From a checkpoint of a small transformer trained on Wikipedia.
Size: 8 layers, width 256, MLP 1024 ReLU, vocabulary 1024.
Architecture: LayerNorm before each block, learned positions, biases, tied embeddings.
Training: a variant of Muon for these matrices, 413M tokens, 6304 steps.
MLP neurons of a small language model. Each row is named by its layer, matrix (up: input weights) and neuron, and shows model dimensions 16-143. Each number is 128 + 32 x the weight over its row's rms, rounded and kept within 0 to 255.
Before each neuron's rows, "fires after" lists the tokens most often just before its 100 highest values on Wikipedia text that the model never trained on.

fires after: " |", " ", "om", " l", "id"
L3.up3 [145 135 144  95 137 141 139  86 186 126 178  98  92 127 185 122 136 108 138 126  92 137 155 135  66 135 114 129 104 186  66 119 158 135 168 140 124 130 146 116 118 145 218 145 130 138 122  88 182  73 167  76  96 105 106 122 155 135  66 115  81 122 126  95  96  50 106 187 116 150 105 143 106 102 214 144 156 128 167 113 114 132 125 173 124  95 157  98 141 137 127 157 152 170  92  80 168 128  94 129 152 150 140 108  57 102  93  68  76  61 138 152  83 166 128 162 138 150 194 210  96 104 150 162 156  96 126 133]

fires after: " ", " in", "-", "ver", " t"
L3.up116 [158 137 161  83 192 101 130 173  86 152 165 141 103  89 165 126 128 102 159 175 145 141 154 144 114 124  79 137 131 125 113  77 136 132 119  66 110 132 116 150 137 139 134  99 156  99 109 184 146 113 108 152 138  78 113 128  75 137 109 111  89 139 159 102 105 127 126 188 147 134 157  83 152 125  15 151 114 141 112  68 167 107  95  71 117 138  78 137  99 122 138 139 154 141 119 187  96 186 161 162 109 145 125 127 126 145  91 161  45 112 105 111 173  87 158 132 134 148 133 102 134  71 123 172 121 197 144 120]

fires after: " ", " his", "s", " as", " a", "her"
L3.up956 [131  75 112 149 142 110 157 158 100 116 172 165  81 102 113 170 177 114 157 163 182 108 116 146 144 165 140  90 118 123 128  71 138 131 131 168 162 205 145 152 156 138 116 145 186  97 135 118 126 140 118 116 147 138 110 175 174 157 160  85 121 101 174 168 125 117 108 140  84 189 119 113  99 164 122 120 107 117 150  98 185 138 135 138 134 163 136  95  75  75 158 145 128 180 132 105  85 139 104 160 166  83 149 123  78 144  82 179 177  95 214 168 173 154 128 146 154 105 110 128 130 143 134 101 126 128 145  81]

fires after: " to", "p", "f", ";", "ed", "d"
L3.up325 [100 168  96 113 167  81 116 174 110 174 143 168 151 194 151 192 117  98  93 118 139 107 132 111 195 117 102 147 112 146 172 126 118  82 135 167 117 163  74 118 116 127 116  89  75 159  82  79 142 131 151 124 154  87  76 126 140 156  63 100 123  83  98 155 115 129 166 140 138 130 108 114 141 158 123 137  91 131 167 113 129 155  94 124 179 123  77 116 106  86 139 108 160 201 150 113 152  55 136 141 169 176 199 130  75  48 144 169  99 135 140 157 117 161 132 159 101 111 175 115 184 142 119 150 176 154 159  87]

fires after: "ou", ".", "u", "'", "r"
L3.up531 [162 163 127 105 136 116 146 137 140 105 118 103 164  95 154 159 136  50 116  81 154 153  99  93 190 151 149  74 148 145 111 176  70 115 170 126 119 121 152 147  91 160 155 142 165 152 104 111 150 114 126 163 197  91  84 150 156 101 183 101 161  84  81 139 115 146 172 169 170 115 118 198  73 124  98 107 126 149 132 112 146 158 143 142 146 107  97 168 147  65  94  80  87 122 116 148  69 116 120 122 131 156 134 104  94 176 133 145 121 170 188 156  83 121  93 157 110 141 145 109 123 140 105 162 150 157  93 123]

fires after: "er", "ld", " in", "ear", "or", "c"
L3.up292 [ 89 111 114 140  66 159 203 144 106 131  98 196 101 112 129  99 142 124 130 143 100 136 131 123  56 104 148 141  86  94 126 149 164 121  68 136 144 127 113 132 140 147 107 165 145 128 146 162 119 149 147 119 123 113 136 121  96 130 102 100 175 122 122 150 108 155  90 157 111  78 168 119 110  81 168  93  78  31 146 111 138  96 142 156 124 141 207  90  86  75 154 123 121 158  99 216 108  89  97 113 119 156 142 104  65 114 104 124 134 100 138 161 152 152 208 112 127 159 135 176 116 130 175  86 135  92 129 155]

fires after: " A", "r", " E", "ec", "u", " I"
L3.up230 [117 185 116 111 105 136 159 130 106  77 131 116  91 161  90 139 150  94 118 127  97 130 165 123 165 183 132 131 155  85 141 111 113 128 174 122 153 169  65 171 183  99 121 177 104 112  88 106 135 157 141 168  73  61  77  95 164 118  84 129  79 117  57 117 177 131 136 164 122 139  88 182 124 110 131 131 178 104 120 146 197 180 132 107 124  82 188 152 105 130 139 107 216 124  97 135  89 144  59 100 170 127 120 141 143 133 130 108 108 157 116 107 135 133 112  98 177 130 150 113  68 151 146 176  99 130 148 122]

fires after: " d", "c", "9", "or", "ess", "t"
L3.up253 [146 144  51  50 193 161 137  46 114 194 111 163 116 122 112 167 133  88 154 150 191 103 141 153 150 116 184 119 149 174 113  99 157 122  90 115 129 112 121 127 102 141 143 159 156  99 149 170 114 104 171 174 123  93 162 142  76 135 125 116 116 135 186 141  79 125 121  99 122 164 112  72  37 145 154 128 112 116 105 113 117 144 135 128 105  55 136 161 143 148 148 131 137 125 133 157 142 156 117 126 106 149 126 184 140 149 125  89 157 129 180 131 167 173 132 111  98 128  93 189 125 144 152 146 157 163 175 156]

fires after: "l", "ur", "b", "st", "ab"
L3.up778 [130 169  54 191 130 163  56 118 177  95 171 154 137  81 146 115 128  90 120 118 151 133 184 198 107 174  98 151 136  98 108 110 115  54 141 177 141 154 119 121 145  92 130 166 154 162 137 122 163 161 134 139  85  86 123 105 118 148 142 112 153 125  82 226  87 115 115 166 138 148 145 166 170 132 119  84 143 102 119 118 166 132  30 150 147 103 123 104 104  77 134 141  89 137 189 131  77 111 119  78 122  70 121 124 137  72 145 138 134 145 116 155 136 145 165 108 119 163 136 161 136 181 158 119 124 144 110 198]

fires after: " c", "c", "ue", "u"
L3.up78 [111 115  88 124 119 124 128 174 103 177 128 152 146 168 108 138 139  69 140 161 167 148 145 150 108 117 145 134  85  90 133 119 105 156 123  99 124 102 117 129  93 167 128 153  95 178 201  89 128 111 141 173 104 118 118 148 126 136 131 169 125 145  76 140  97  55  92 148  81 119 143 110 105 125 134  68 133  74  61 168  92 131 184  98 130 127 183  90 118 158 143 126 116 139  63 136 143 156 150 149 113  91 121 154 145 114 152 176 137 167 132 173 116 100 110 134 106  90 112 103 129 152 183 100 129 192 183  97]

fires after: " on", "n", "re", "un", "on"
L3.up875 [105  85  98 164 137 136  99 149 136 109 138 162 105 162 132  90  33 153  75 153  58 136 111  82 113 157 135 213 115 118 109 121 119 165  94 130 122  65 144 168  88  99 171 161 109  50 124 103  99  73  85 145 137 141 165  95  97  91 153 106 164 101 124  91 159 115 105 193 156 102 117 148 120 143 138 158  87 151 127 149 135 117 138 108 106  87 180 156 103 140 117 156 191 162 154  95  95 140 134 161 153 138 148 127  60 117 133 135 174  89 131 106 174 181 152 202  88 156 127 141 104 133 102  99 119 137 104  97]

fires after: "res", " to", "c", "ay", " ", "s"
L3.up859 [110 203  54 139 134 141  94 126 174 126 103 163 116 132  98 202 130 124 215  75 168 123 168 116 140 134  72 145  84 148  72 145 135 131 157 204  98 127 144 139 135 101 149 150 127 123 134  99 115 111 164 124 127  82 157 166 106 143 112 111 156  59 132 169 131  61 147 110 140 112 167 158  91 134 122  72  38 119 154  91 145 161 181 109  96 166 139 127  56  91 151 147 110 129 154 177 180  98 111 107 111 183 114 149  49 139 155 156 119 158 118 165 139 175 112 184 165 151 145 128 125  93 155  94 100 122 146 121]

fires after: "or", "al", "f", "un", "ou"
L3.up632 [192 170 174  98 169 106 129 170  89 156 130  95 224 143  84 128 173 142 115  92 131 131  96 151 141 128 133 126 152  50 169 104 122 118 111 153 111 173 156 129 147 159  98 130  94 109 177 152  60 124 124 123  46 116 102 130 103 130 156 172 123 110 122 183 151  70 132 114 143 127 112 137 146  84 166 145  80 178 161  94 205 127  63 100 102  96 113  97 146 136 122 183 179  92 112 172  99 175 128 117 112 152  61 109  69 116 207 142 104 140 200 156 126 144  98 106 110 141  91 108  69  94 206  97 124 110  92 152]

fires after: "ov", " m", "m", "ec", "ri", "iv"
L3.up354 [140  86 109 107 129 141 154 174 103 130 134 123 137 145 131 133 158  93 169 117 123  96  84 106  92 112 111 163 126 177 106  76 108 200 143 126 108 136 229 121 128  97 101 140  98 149 118 111  75 180  99  77 151 128 134 142 116 140  69 107 130 139 170 161 116 175 204  71 169 105 116 152  78 124 180 142 136 120 154 145 151 139 152 134 138 104  59 132  72 120 135 138 184 150  93 146 152 105 106 146  76 135 206 153 148  81 123 144 132 127 132 173 124  62 132 171 176 168 114  73 116 132 107 118 126  93 189 160]

fires after: " J", "m", "0", "j", "em"
L3.up948 [185 132 137 100 101 147 114 154 138 149 138 127 187  98 155  72  86 212  79  99 113 111 118 154  86 139 141 138 103  88 126 125 109 225 186  92  90 151 115 150  93 106 166 142 168  65 119 197 164 125 121 162 162  60 162 122 119 116 137 170 136 129 131 111 187 157 142  47 139  85 153 117 118  91  75 137  97 110  41 143 131 175 155 151 132 151 119 115 144 150 156 141 115 129 106  46 130 135 157 123 154  96 207  44  87 129 118 162 131 146 136 169 107  81 159 128 143 132 105 170 123 127 139 121 170 103 107 123]

fires after: " ", "id", "um", "9"
L3.up172 [146 177 115 116 158  89 183 167  92  96 137  97 122 152 157 127 116 174 118 104 135  67 126 139 111 106 102 142 139 125 156 106 120 105 120 134  65 160 212 131  99 121 149 119 143  99 159 133 172 172  66 172 172 106 145 101  96 122  83 100 101  77 144 104  84  96 132 166 144 100 132 187 120 116 124 125 173 126 163 116  15 127 197 116 101 114 137 130 132 186 179  96  52 146 133 136  79 126 122 143 168 129 134 168 144 119 152 118 114 116 220 170 104 105 128 104 117 172  93 115 118 131 163  90 149  81 168  99]

fires after: " b", " s", " ", " the", "en"
L3.up932 [124 145 156 107  69 119 147 135 180 164 123 116 157 150  90 169  65 130 133  89  80 141 138 100 139 114  48 117 131 123 151 154 147  49 161 100 149 140 112 129 169 148 123 175  59 111 148  78 107  88 125  48 170 126  90 165 121 164 117 118 158 116  63  74 136 155 128 104 121  89 174 129 166  74  87 168 143 172 132  98 149 132  84 144 119 142  79 105 152 143 122 105 136 107 106 139  71 164 170 152 104 158 107  99 113 119 138 160 136 152 144 118 119 136 104 201 147 120 127 127 150  87  79  65 150 117  99 111]